Weights of a small GPT-style language model, trained from scratch on English Wikipedia: 10 layers.
MLP neurons of a small language model. Each row is named by its layer, matrix (gate and up: input weights) and neuron, and shows model dimensions 64-191. Each number is 128 + 24 x the weight over its row's rms, rounded and kept within 0 to 255. Numbers have three digits each. A neuron's up and down rows have the sign that makes its largest values positive.
After each neuron's rows, "fires on" lists the tokens most often at its 100 highest values on Wikipedia text that the model never trained on.

L4.gate37:120108130102161137095166167185125106142142127120146082150108125119099138145125107098175101158158114125163078096172131117094093120126147138150135100133117090096124102131163168127132142089075157153121134148141106127105133150124124131158110114143136116086132168100152093165137150122141125136126139154134123125102132155124103064146143139128156131134077163156157137097143137136186122104134
L4.up37:126102117103129144174137144136130120115108100146130118179096127119083145133154102120158142155111106130132187120172160093150132134068095134114182135110169128145072158182140136179104139107124158159137111134134128123162097127113094128110145141109139114113149065179083137098069171131099103148182102118157136105120160110150127111159181106136130134119133117099122105091125118155127083120148
fires on: "m", " cap", "j", "b", " bet"

L2.gate37:145084127119093095089139154160115156094129127113140133126140128103157140127149117141154114123125153115136161139115115158103128126154125144106137146132123140119114165170105103097137102085111167152110182130159118116140126119168073131147107144131095116159103100115162119144106153121139132136167146127160119143141152130176118133160106095100124162119165145169097092130178124152120129111095
L2.up37:140126124138096102104168154144118168090113125148135079114097159112119101134120165119093126159135121148129150105114123149084154134139105128118154148117097111117132143166095132079140120085136200139092197164128127136127127117123123170150120159149121113155097069112119128132129171139140091128117130171139139168127190153150096147139139116070117132109107127165102127121138116173140111115092
fires on: " l"

L4.gate177:112126118101096149130176142130150128131133142134150110079154143194144153109126135132081131123120118128124108110122067149099124140153188095173126143121102080136122113128120113129105167110145134124112099145078134095096098097131142120150090168123095136083098126121116121124095104195154165114129165152123150118133172114109108115155178159184127122111160146125089090154120145114096117146139
L4.up177:129126095099096144092176160095138119154151114142142114106131140121137126145128132131134087150079155106147159107157084130101086116139132107141131108095094109096113134163150115104172139089128136159107157165127129124139107120126159134116117135160095121119149129162104141086126114177108141129088147135088147182136170117154114097135144141176096100104120163125107137166107170128095148103144
fires on: " o", " under", "ten", "ide", " O", " who"

L4.gate202:098159091107126149106136134112132138111116138118118133138131106122148101118148116128112082152152138155123113097127127090163127106155095108132183093167144124124116115151106098086141104133079108109127128150109115121111146127130173111137150133118094146164128152139189095117103164077100132154119109121121172169132155106085126149136144128159220116117120144145141111156079132116143084126130
L4.up202:138154108148116114092176091111133126098099104107129122133145124153126136113157104170101143124149120110162161137132086109094146125147133173100132151094176133071120142141106141102124135162140115132105129149116097105094163099141126161125146099106118107149102078124218127128154108167126105163141112151095134137148136084178174160132144136142112134121091170132156144137134117183119105090131
fires on: " Bar", " United", " (", " med", "ast", " Med"

L2.gate20:131114145103111147140166146118119095118108163123127112110099088157131170147101120156117119117111156122178174100131102133147129156108105129090105114133135161165116135106129168116111095127140145101152095124179146099140116140153132159174121108128163150092126131131135133128121111193088139119134177145115121105129163165119107116150132117133139124159153147127123098146128143102131115070137
L2.up20:133136151138110126150117152090157111135128157105119113106101123097145140103178146179115134111100121089139133139108127111158154068148161135141111141127151135105091119139123188157081131155098145130133097130107143146116136162146132103158113092122132114152145113103139174133120150147077164123133124110128170140125115106125131110130141128095134114104120093105148148148118096107126112100174
fires on: " St"

L5.gate218:114129129111132108141112142138152111105156138138122090114149124155123158114172134139106151114135135202162085125115092109146129121134125116108123157159115131098118139095109123155161170088100149080147119100115159125130117117145092124127096169164120116085158114112131167100146150097106141159192113075118102057113119121120123149086118112126109137098117143131133126090121129147143155132186
L5.up218:120138086120116134085104089100134129154150113132116102123095102113168134154116120193116131120118102112137113170132117151098128157137165152100120142142132104152153145126128116107119092125102139095127123123111142100143111128118132166110150153171133123105135114127139127115148135090116113111147158091108155127092165111157148125108117106115126117151157121170098109109145098141134058081122
fires on: "==", " ==", ";", "\n", " ==="

L4.gate191:176124103124131086123173117160117148116112142092127145095150114153118123128135088113129122140174121116060120109146114131128105136173172141109125131120098091122102133142123126175131151110146114151150142092143139088099119115140120143081112147143134123152106102154126140151126156152125155112121138150147073069160110150156155119122106066145126150172162136093128115111125118132124085142111
L4.up191:101165079125140125109143133134062146104124126118120120078142146118121098116071108089154144130136116105099128121122088170142098154161112125122148148138134136148077120156163124161094126088125118161164149118113109138110123146165132108108081115152129158155116104185112152128134162162088131108109118164137105119142107152138138129116141082142106144137184102128114101118134088138132173157158
fires on: " rec", " inc", "elf", "-c", " prom"

L5.gate32:118126108134108119138102140137098170137147097093141146085124110136134143137147121178129065140101160073095080165162145170112139106173143125124155123171128109147125113107128118142143075124104112147109186108130094095137108144135125132131092128128095128155147061133146143095106108155125111115129125151166135134131126116116155089139112133159126165136149158128107094152150149114124115146156
L5.up32:145083108138109146154090148117148134139127111133151130098133141133149154131132151154144108097109151072125140106144160131149108120109161169147103134120115142115070146088132149151124112119120124097155098110119072112176090115094137137104121105149134169144120124104110156110152114142171141106130121115153137134145131132119143145061121165124151123133143110160086125128081134074113118088125
fires on: " ass", "art", " rest", "ost", "ore"

L5.gate228:138131119147118134148124086121102173150115149120149109099142135146148146124170110134153099139118136118103139129165148132121095121116125077181123125132098154117108138122126128116141113096107124095130158113121126139073109103106087117122130076143139125142143115145135169126114137075125068082097179111151131103085124123094136122159120120142106126147149130133178119143125110081127129131153
L5.up228:144132125148178109181140137131163111160085176101114156077122117108129136135120124124144149081170098117075148104123139116082162149168146123152112136144130140127117180124112087094129109137149138132151120157128139187133105136121159105150129098130173137115122108131142131109138141158133155119109130132168114121117147131126139157143096095111117163145155134186164111116155144143141137141127
fires on: ":", "fer", "\n", "==S", "ction", "ced"

L5.gate269:145131110125152139161177118090139121135112130109125108129106120139131120132150089110097116189092132122146108157127106103134118134121114104147129133121113118121095160120103157122159149119131124139144134133103081121123109083134132100157118118119155147154138112117097136142160112120133108126088101132100106135117099161113122098153165112144129113131164153169145084164130104155104120154114
L5.up269:122086102142120108151160124141106143123111150091122092106094165107139141131124118138140072134126169119107153165181111139167182181166185116101136127128131152060164123167157085155111103113158137162098192090119140142148078096148158161148132108134178136137110132153135113155122142144142161125155135140087145115113153141150134126149129123097125122129117122135128121174145084092150130172130
fires on: " ro", "adio", " ab", " ref", "2"

L2.gate66:150126118109151093072138080145133122129087134111149135136122127151168133124148146134082106122168131158098128133146175130168161136086141102110184129158184126096138095133128136131102139155133139116125165120135147122191150106121138162116105143141070132120128138166132091099135146108119140113074172089165141131139119075122103136150157102165102130127131146115122117125104110112128137131108
L2.up66:143100153110154147145120106129148128113160137119122104140105120125110134162134138088099152111125110142136127096103128120111121100112096122101119114109147140106113153166119097105116118187101120079121120130084131102128113100132131131131094116164126127133118092101138127148092129112132132077120116109116152151118113151128148135175162135142194084132119149153133156140139108102170102118150
fires on: "th", "irst", "amily", " species"

L2.gate106:130132163142128142152132045148116088138171139193123151108114097150115096124122131165107133163122123132146161145105104131129133148151106115151129105103162098104110094106159131146137082138134144107152101122124141110118116090198146074118146124166092120110153127145149117136109140160120147120130158162084126116070134109080178161144109136097149108100120118145075134134150111166137133125122
L2.up106:147115115137107195147140074149111140148101104149107148136124134163124134110139165138074126145130158136160135132096148127148152130124113137151135130115152112102099181129154126169136119137153084100180087112126134117106114130105129084135169139128131139104087113106153154099112169129117113166091159124115136166118149122127170100105120153133179115121117115151099112136088143114171132072144
fires on: "od"

L4.gate38:131115144170122141132141142159110115165138095127099130127105130146093155158103152138115068158125105097151144131198091091139095138128122144102184107134088099149133145076136086125168138148110128171111124123123143133116140119112136153144105159101128123103158078118172210110114139102126148110131128135168143128095081133137137093085102123099147129108142107131158125120120133102109074125152
L4.up38:074152095146152158105119132115102111113134126137130144134143130160098104137128117134155147131120134128160171106136144123094102127135132162160157182113120085086138102111162116096127154160121155165120136143096112098078079125118127130165137151152101106110133123171142143107126100118128098094096091112128123152080107066073136152143146119089156150160099139103121102157128118117111152125103
fires on: "un", " 196", " 195", " 198", " 194"

L5.gate314:127110167086158144112122108161121133154124163103069125107098099124125178104141163083157119130169121144153091148098110111117088125137134107135155124110131098098142095114134124122130106129126111144146154095111121125105128111116115125064143118145172144152130130110120116101075140139146143118157147092102146134153144140146133143189137148118093129110118165148159113164140123163131129096131
L5.up314:145118110162149108074185080153123152131165125095142134133133102127144089156141189130100083115140176119141110165143101119169132150096132109129139147074094130106129105104130155117138095149123129128082169183117123156149158116134116124070158081112148126094132126134135095118150143145103094110138138139109156153101148115060139116121156164095144089126093139128139155151151127128152150157150
fires on: "m", " im", "ard", "n", "in", "am"

L2.gate26:136097130151106122131137146109129082140134120147114186138109137129145169109133137127101132128143141133047117144123144143144110101159074123148116119128146094133086115133102145143103136100140123148114148162149094110125137099119137150161121137136106144114138074115069141107113153142126175137139130131163150093140159096130107162143118109159105108158149152132145081120152152134167127127130
L2.up26:124125150134128132171137123112112110094127085142127123111123125151150124108070129140130117112126162139166128132130137147143112126128136137133126131135112130131115174120163136114088120066170191145134146129139145133138114107130114122149136165165084125153079099118111153130122149120130198121187144113139088154147118072132135163163161135122170115104161105158132148131140148147149137139174
fires on: " l", " ind", " re", " medal"

L5.gate276:125101189068104157107162116118121127149133159083147111123151159132142156135117101139135114143120122097111138102100133143107111099118045148155132099114115138156176124106169119091123126123141145132137133094166106132106112108166133148144128143149111143134083182125143151138119115109131108099121119130139089113140131084111159106133136128125144143151135109054130110143165085099120141103146
L5.up276:132163194133089129094115074140114104069096148141126147155161120143153114170127099106080118162104144110086087154143146135116122131139118110135147148122108109176113157135139125178086160162131159149107153132107143159115124155153119159168093092135145122109110125134165109108135151131152163123111129141129123153120133127099129120166116139099129109116101093094132140108150177141128091129134
fires on: "ed", " with", "ish", "iss", "en"

L4.gate257:108125180082137118115121108113125129109083123120112122106078106093138185119132116133065133095133156149136164136116087111120086113121109100101126162124157135149127141104114109090096114134124125091137077136138131148174131100116127094188123139118073162162128151107112099176134108159132133121142143128106112068121130132106112145155116121131148127123109141101147154136101081115162107109163
L4.up257:108104182093133114161099121091138139109076172131100141095115100105126143106153131146157127126138116172159130137120123122133085110125104097088159133111132147124128156101131151140089140162150116122156143107140133133157127116130125132174133112136144114166094134141137117121139132140138139131095114140100098111151093143108151138136089165114146125131140145130135154121099110122169173120120
fires on: " St", "St"

L5.gate209:100071127089142166122146137141153157100124141108095106141158142102133105135140140145099124135117121100109110118102097147156114094154128109139124106124140101078098097116129104092185122118129162087081118100115108138112112140100121145106096139119143140158127169079096098118134095111104145090118133116109141118129152063110134096086122105143130113149124096154100146111125111123117092106116
L5.up209:120121121134133148147125120193117126108140112125138131170135111175146085053124176109124102146111103133151113130136113156178086139147118123127160113146129102099119108131128106091124132151144117124102140133137107182098124119132090130158123147155098117160164138065136129125134144131142118157097079097138170128173104106072136145137163154087151138159119123125097148095144110145168126135139
fires on: " made", " won", " ft", "en", "ed", " win"

L2.gate36:135100124170182117095127141124127137090120136132110101106128094177134133097074146153095125182138093137147127096118142160150167119113098132124101160121128137120119152097093118133139098137125171116163136109129117100133135164116147178110117179139124116153121139184133113147077074151133120143106120144098144144111136137094116121132133127103087102123143140140089108126112113124099077152113
L2.up36:120148144115181128128146114122094100133118105120123103118143076149090120081143143131100138156133117115166104120130145127158135066111092114098142149148085088088139167149147145132155142118144174159148136107120118116096142128140168175116092152103127105145145140169125103109089121172170138133136123100147086152105151141169132110117139134080131128115148133160068138131111099126119137099117
fires on: "ath", " Mar"

L5.gate54:092092119125148120138150114127144094125089145108133149148140184086116116162134145162153125116105157128158138117154127180098116129099118128154105125120159132093106117088128119133141151088157143136119106152145130164137136184130089092093167128157127171100085165117118128100146176149117117106106085155103185119129168147088144164117133125150116136124145144143134143120132116144143129107166
L5.up54:075129162134133099117166142101115107151091122135128151116076122096105129180143149130087119128154122141099135128110150106087150139133118126147154109121132143119157093163101162119124149100199159140098120155154120157139111147155165119163078156101119142130141153119119100098123109150128106120130116145147123157156107181147121172141153138169154137138134121128163161157146131156127109092166
fires on: "t", "j", "ent", " that", "ton", "d"

L5.gate213:159112166134112125123152117120146119102121118164131110103099170132165168110078122138143142202120173130094142088103150106125085133159152103139157097145143115106142107133119129099160117164101147160105085145135139083128117101144100133076096159118122156131123088129124108176102121128104101130115125108117168133110106157198146136093116094136116126150149147119121098112183130137127086079122
L5.up213:161126152098123117117133102122142107073110147177106119127128173185150129104135117105154159143098125136122133100133145128162130103165119134101149106178143114158141155122136157139097125176116127148121108133179126099163133111103144159160112144162103131159137124084111132126128211157111168151116118103122116114110129129175094130108140121119133124139144116132155053154167124123141115087154
fires on: "ro", " ro", " 201", " 2"

L4.gate20:113163173174120104138153117124102100115143169130112133169131161110145102116163155142163102118133151112055139138138148145172111159152118136127133102114136148106119136091145143086117103132127116142125143094118107129114139101099131108117136119117134126123139121117074100111136145128183112108141119150109139138100122177136056130144105140103164128120136116134134170143130119113126120095092
L4.up20:165083118127141166139102096160123135116149141066118154139151121096102138100157140110073133146145132127154140128153097205108129151150154125116124175142142169132101129166154100120112138104110110124158171115123088128076128117112168133159103137147098120094154130125114133127100098086127157137165156063094134135102124149150109115104108153130082133137148089096129123112127155091133133181160
fires on: " |"

L5.gate6:101115134141149162099100133121102149122130158081134121132137142146171135119108157167110101147104109127098123138125099154133134115153106119150125134117100120094105094132116103140109108133099093081129130117115108139104129109113143137140111191149176156117102152104155128096100119163151119126101120129144136150072111113068164114183123120118101097126102122126119096148140130104148122121122
L5.up6:160134162131119179114089095141107135145128112118151122110125120123135134112141127130093143082093116116121181148134128134145081146116135121099122090157107129158116136139138113117115117115119123119157113146135145115136084144135106100125095118071141099080112166125117112152124114153148084127128099131114096133123173108118187138145142155140115100119127113103128101131126139166132101137095
fires on: "–", " the", "\n", " his", "ens"

L2.gate214:122185127094165134156160151142155127143134160109132159134168152177157150158118122127163124065101090088166102137092136097117160135098103140136077140073118129115107148174116180139136111098103111159100117088116131110098143138134097152164121121117115125118100090126153142101131120129168123126103092120124145134158084119119160117090159139125104129104119142108153148110114140128118102095140
L2.up214:111101134128155149128151149135114105162129134122161128099108117125150118115137133109168092155102138094187135130165125119155166111117085127066080103127106155168118152111118104140118153139164102116164107120086129113097089123124118139137104150174123139156156138110149144150138121147150119103079095144129121123126092098129105130163155120120113140082106144157109108162129169168163113128122
fires on: "\n ", " at", " mark", " By", " along"

L2.gate268:119107131116101129120184154131115133105146102133126109092144105157159178126097096148133107085107142097134146126130101141125094131153131065161163101140109116118138117121114119136103138093171137147132134142083121115139138112147133099118123134156139146100132128116132111103160147147138124155148158111092148107144163142141083113105131130208168162131179165134135079139114144124151145140145
L2.up268:109178131132143154091151138138065136101129131124119118116157115140143177106075073176130080136143166081122129135163087114129128160176160115157166123177142074123133123151141168121123128121140162164134119114075098155177154125133141170113177150123114129124133104135150157104125091168153099103136137143136119094143159126160084132125117129163134108151135130131159139106135150128128159145133
fires on: "O", " o"

L2.gate96:138135126107191124130145095127106170131111136104144160140127126185121150121101125088096146146136139130141116101187120127133120164168111113140132121121143080136128126079162127098109118128086099122112162149122119100131137108119111085104140113119138103095131081110152096142135189157132158087138146160163155124152131137131139090157133149127116127167125195132120088144137130156158114138137
L2.up96:094112153125176101131125109119111184136127137053142118138137160154102100116106137169135136110112138145165096128153090121118169183139136120141119117128135137115151137117151166143127154140086098129156185119102134154097121107103125134118136098132131101110095110142152110136084113125197134127146126161147097136146131211142108103127102145134117110142150162106097114100141143138179121134143
fires on: "m"

L4.gate138:135163143129097129148121117115120117122139146121108134131157153125140110119159149133092101149135101133127128124110097135130129103125118143139109138155114122083098104078118095136127160084133120162133118150148133127130134157134107120101118147166128125149162157156139127127135136081146098114114075107117171131128071129169120151135081132127142114086111053111090146110135152126105135114107
L4.up138:106155154125109156099149137135137121122133165124124132080126114108153121108124140188160088137098109123135148134157133122123130143139153167121106138134087096131137105116112120129060120118096116146167136125141115165112155114108152096115171158118128093129139145128137117133121111161124093113181135120087104103116153144138115185100149150120160106108134097114139117053130098136184118116139
fires on: " |", " as", "iet", "iv", " Austral"

L4.gate241:095096185125149103089104109106146097146143123155137184130118103131133137115120125119172136171074137123144120157143182111152128135138121147102134114114123151160151159134124174097170127116122115114093127129177138157121152112108113137092144120115137140110110114154128133142099146118078140141112121108135138094134162148137123117136129126109092113112147150140121098106108156088084165106132
L4.up241:163101130136112141156119100180108130086154120152146090138126112124164145124127159122136139103120129114126101139138150095093102081162103147147146118127128120124193137117126105101115122128128170149121091144121118108116075089082086115137142101154099105108171122095129152082138125134108133161142116178119162124126105136160108095095130111122128138136138133125119182081154129099072140103120
fires on: "us"

L5.gate219:121143140135122138139126112109136114143139158157122120141097095138128104154152139094096184128134128137159147125137144081114118172149181155117159113150162089217120137161121113149148090165161155139152081109149129113180128144133134143140109168125130122131173086167139135147117147132110147119129130092142105135112119129121150120165093107141083137127138140112145133160104132131149112146134
L5.up219:101155150144120148161143128126113078144124137138134150111135128160126093153135116107123150112152101146103134123154101140154121166146146165147102140115151139133130170112152090140142126132136187102123152122086175124174132112156165117109117161163132132156162151105085140124119141145118140123141152146117130087109103164145139111147123084151104151117098110109163127142090111099189105115155
fires on: "ly", "y", "ely", "ite"

L2.gate178:092128137116152128153126152128144115097164086112118120156112194160135155135134122120101134106116117137126131145110130149077158122154135097096071108126148143112117125138107089097118135093113095113134111165128157130151133128124116104137171139162082155161163127111094108121150142131122166128140142115158156137166079142091138149117141116129153107126148093136153132081123135161168163099113
L2.up178:125123094070146141146116169105107152063134121119163136141116183148134170171144155088131125128126101133120111128111115109081136092170108156145123142122147158100151144122106126091141124127130136128169126125111141099124120108127097115078108155132141152157147130109120070130174121135118112157116162146139140112134133134186158112118120073117112103094116111095129137149147146140184129086105
fires on: "ass", "conom", " soc", " Ac", " ft", " received"

L4.gate78:145138168135095145127156108118145135153112090152178129142151130139129129111142087128161148137119128121137148115151169124117174098099127113150140125135139157097144166146129145134110112124142154108130139126119151130107160100100110154157125145113189108151143079144130126156118121136121172132099112123143117129109141142169123168142122133101122150097153132166131094154146174106137126131112
L4.up78:154112177136133150091108141107129141170133107149136156122130181105080144109150130168156105122121100115143127126130152139166150105117130110124134102101151145144116165154114135157125098140150128122141115168128151133143131148100113125127127161109163108144159149148150136161123174139141140148131127162118102150108141134150161148140150159081139122138145127195138093181133162113144139137097
fires on: "ate", "ele", "ame", " rele", "ap", "oll"

L5.gate99:156100115177134134130203124133164153133112154097098127111092130122109134195123108150168125128134108136161118074157138139078133125109135122161132121132150116117108096177105160109147120116096134122128126119089128121181126119126127121139138105125136155095115124099084071096124145171119160158101157168139120145124126082112157140166155154140121126080110123117161147119123144109118140156108
L5.up99:128156146131110118120165115131087093128121133060137096145094105114143173181064093132183109173122148100103145133163148079135072159111130134129140150140093105124089142141142127088163116099128112135117108080119134169137097126098136086128067130128114125149122155135118067143134137137112096129132112162107126153111118118125155096156154140153106123123155093158124114121102130120112145094108
fires on: "it", "m", " or", "l", "reg"

L5.gate103:142144125093121141117147147131140134116137126118139088103102150166104094124121119143110127165080106104128115149081132113161124099156131093117105152117100108131131093094141122127083140125123116122113135099137131095106120077130155159105135112135119143118148103090129065156092149082131129086102161117111134114130142132158109108146155093108108130159142167077146138157131107128100095155134
L5.up103:145121112129079144117160144109177136131146117122134131122149133150089072087131124147134114111096140083117103142083120133115089121128170106102118128191133074142146098097146137125116127146168120142112109118101125107129127137120106141138136152105134144090106165105133126116103101126180113119143128144105092162125105158135136128128094090106104125152153144090140113121123158158114115160133
fires on: "is", "z", "k", "-", "levision", "iz"

L4.gate100:130090123133146175108156097166110129104115100138116169149091093156127134084186162128125115196126144147128107127116120112165084095159119124126145101103102128098107069149130161144116115091171165135129146143160091092126170126109119142093125147089107070122148088155133134113151118100122122125191061139164154111126155135119111124117116072105180135112143120132100115134126124110143089104145
L4.up100:104148115137134095113177063146117084159129101174088102127120142104119131091127100098128131141146108133123115130108117137132118181129127174081181122109161114133135147117120151151146119170115151159053168106168114130115139110145146139141125123115090088129152155099125119112140175098130071134134082134169129092118148119129148154120144103107138135168115071136090131124127127104129085139131
fires on: "ut", "|---|---|---|---", " Year", "ident", "im"

L2.gate225:156113142152152120154147096159098143126161104121141162143102095108093147132108144165129138118142171152131088096115120114114155119093187132113138152083129082152130127116112161145153146116158137144146088136144056133110095102149128121118120105131106159130138125118109140142135126154158122135117115120116159129140121149124158096141125174130153154135145141133089114109124113142159114106145
L2.up225:118118145172121116140122099134129164129117066139147170129117134158119080115126138134125158128126149123143159135122119126146148168116157134153113135084165118134090117146150115147116134120110113134103141103149141107155098077154120149129091123113124121078136137146135097110110140180129156128104109137155136105087109151114127123163137135145092173118129192141136111101128119096186155141105
fires on: "m", " form"

L2.gate127:113131125116115129113140119109162107094147122121104119107095140123143145111129135184143132135105128118120117106093104147131119148132132077168098128123128143104121187108164085135123119123112158124118134098132168155142112140125171154115121129110134085146120096112112122091119115169112148114116140200127101100096123137143127146136158153096119074117125178138139172160092151139152148087132
L2.up127:145139129073182136108105111090141137053155120139142116145121112141109114120141115144094143145145140154107122151087119117150193147166127097156116108120112123099150127112152099089108107136107143111126111161088155108126141100156141161170136109149117151122103142152158113131102124147155157135122138137124144136085118135145128141200154105113119120131124156167105155141084165112135115137141
fires on: " Mar", " mar", "ival"

L4.gate261:143070123108144171154140147102119147126134165155105108100151129142150134132134085112134096129146160080143123166145124176140099159123113109130110125118122134148154134147130114143111153074111154095132119143155107151130107134107145168102165102146133116122133119132155155155114096189108068141127082123132137111165101143128122150137122098107129135128156117124129120159121157111112097132141
L4.up261:136092146130166142145131095092153131102134142186080116099156074135136111134113180106188117129121129083103115144143081124161118180138099132077157151082115134120180162146121108144107125137104131122156105129123170161143131157111154140094166144136112142118095103099172149139099134171082068144126113110104144109117115141127128132167131107110145161087153114107122123172122126102126111134151
fires on: " Pro", " pro", "ro", "n"

L2.gate246:139151121109134116137111091110166149145130121136139140125149154162124152112174119137127135142133170118147089144099159105156154159126141105096088115161126168106091102148127120172165130126142157114147114138150125103159120109114095169123142111138119135165082137131084137112128100176096152083075076138115137087092141146178145118123146084111131109119132137120177117136111115139121131102096
L2.up246:130159140104111119126098129128149139144069090127167129111141148143120130112152114105135098145149163109110131111095105122170136173117150084096105145172141186115141120104151132170137147156104132115172110151176110118164154078108119124100165125145134109143101141100113095158130122103102117108105138128113097085129125153153135148160144121107104148100157122133137142134126118110136121100119
fires on: "ro", "In"

L2.gate185:162135130181123136150127128129122154106100146138112131087123098104101123139154134108110138117111130154096071120085139161104101087136120124130105087125128140139127137114130116077107092106084088164114121104106176108142132148200130134129156099156151119103141135127147144117139104123126169059120138148164127120090149153111103117170100097134122120099118113149141118144109114125109211148124
L2.up185:159109141167124140122139115122163174138128129113096133117159110129108159124137164138117138137135086160115154108097158122138117129152095114074108109146126143113110144139120125118149130123131091113109129126099171133103125130145128155101134143127100138126129150180160143156097144118111144101099116143131179125104132158108122129181095125149176093065158129152168137128151135144065147146140
fires on: "io", "==S", "′", "fer"

L4.gate125:109130099166151115142139141152131174142164142117108111117139119129111123129089174134110151119128148125128081134174097113096133134124119118152132119111145128112121140140164113113112119052134109128123078119090091160143126119168142153124126134151122163152128142113127128122130123171126115131105104132086099102141101166123126152137069139128100127111131114157078114144171129116116147138181
L4.up125:136117149154130121151173155103105177145134164168146125092144137139110123108114108138104097089126106115129147122149073154130109135110129110119150154105123088141170107140103108167074147142147188127153093156119126113139113115125088117128117125098106108146114113105132131128101162194116128167145135146116104089145162153117094137114093159129077116108151149108135116135135086174137104147120
fires on: " am", " o", " rel", "el", " app"

L4.gate291:119123113144100106121103116139137131136138130110111129081128141133138171130133138154066130119119169139130103103098100149094132121156110133095150123150195144140124136111119092144144176122119090138069135122116146154155111101123123101106137114092124123135064111111174140123137171153156111185153142134119114089116133143116117144132120124110129170114131141114139091146131124162101113106140
L4.up291:126102084165110142147094108095141123141134106116111121128150107134122139121110115168075126110145173162111091150137123137099166124128155120105154126146148115092106138099095099118105139115097048142125144143127142140172087116103106097108143153151143103183089134123125132117105111151137115083144165142114096106072139137098140102130146142144145159106109071117115103130142134159149141090131
fires on: ".", "s.", "ed.", "\n", "1."

L5.gate296:124127104161101134126140145193193100112106115124170118128085148089198085118163107122114132154128151134179124146109155148133152148112124072172145177172142166130126122152125146112148120108151157105137124157136152143158130126140107127111101131146141129145118146126120159109131149105106140147132123113172118118094145167104107145126135094181107124096175126127185122112123142160101140116136
L5.up296:101117146076146086109151139160139124143107076172119089119143147105119101171175119096095125144106134091099148109140116123119125157143107136143121166128140089150123134092175121135195098161081125131103153153118086133125127137150108135093125169138138085117117138111148093113137180115136148134150113154128141079093103125127108141178133116149139113124111114135132152127078143120134157149146
fires on: " are", " they", " t", "t", "ation", " that"

L4.gate4:144125076126136157108097119133096143127131133125106112119146140125146120087089113155127144104154117123110103104150143144141130171152098104124143150093094103151139143136105179142129161089131121116127132121096136099123134149149104136103133117155099147151163150149095169090103105130102123142127091161133157132121108168141132148155074140125175149166104107129107131148100117143104092154075
L4.up4:074106064127111079139136106158123156137144110128149143120143083119127140127135114094162163118119098071118164089169148115153138099114140150122114078078135155093140169107090134109118111157159103180156140121143104155153117126135173119117120130125084143159070137129113141116156141104130136140130170161108099128112164158108157137128100107156104139160125119149084067094098144145103093120119
fires on: "ost", " rec", " disc"

L5.gate15:118135114171151133112160132137139126137147114147152134119124095070121092111117108196151089073158168156094099118121090166155114080155118133147148108119083143110129153090095132183146160126135112094150094153132182139132114131144097158149110127129114157102172141161161165129130130132156115106133134139109144098133115167122150108145121151139133161174125137091079094121117074091151076119101
L5.up15:164135123136169131104121119109117107115158104120101157088158122125110122098142117101173097115118168107097155114160118143122144131125126196126167114123151105147121131077124117149159131131157129114158121086153103094132127116136109169148094137099087129134081144153099131092140161093144121107128148141184130127101122111126116154132111116158129158126171125130098101128122159160122098101132
fires on: " cont", " ext", " tri", " ret", " run", " sc"

L5.gate120:102155124129152169125117123182138101123128140129122119150153126127134103161125152146082107167150099169102150075151127116111139142109119095136115127085144115143108122104115162075122132127112120145182116095134105130140163151070064124125108092116127132124147087126099141150110135081157133117136161175133154121144106103151142115138156101100150095149129159135119112132178168132171129118154
L5.up120:131085126112100156103113113116102081110118148075083124128121136172180141154119140127141146135115094086105113103119116077124097120102101127149111123087187116088124058135130120136074127099088096168105100133156147167144158128105133106131179113126118130106152137130145149127145121108171151133159129163142141133143120126168112134093133133099152138064146119126147120138108111122188114108115
fires on: "gr", "et", "it", "lo", "erg", "ric"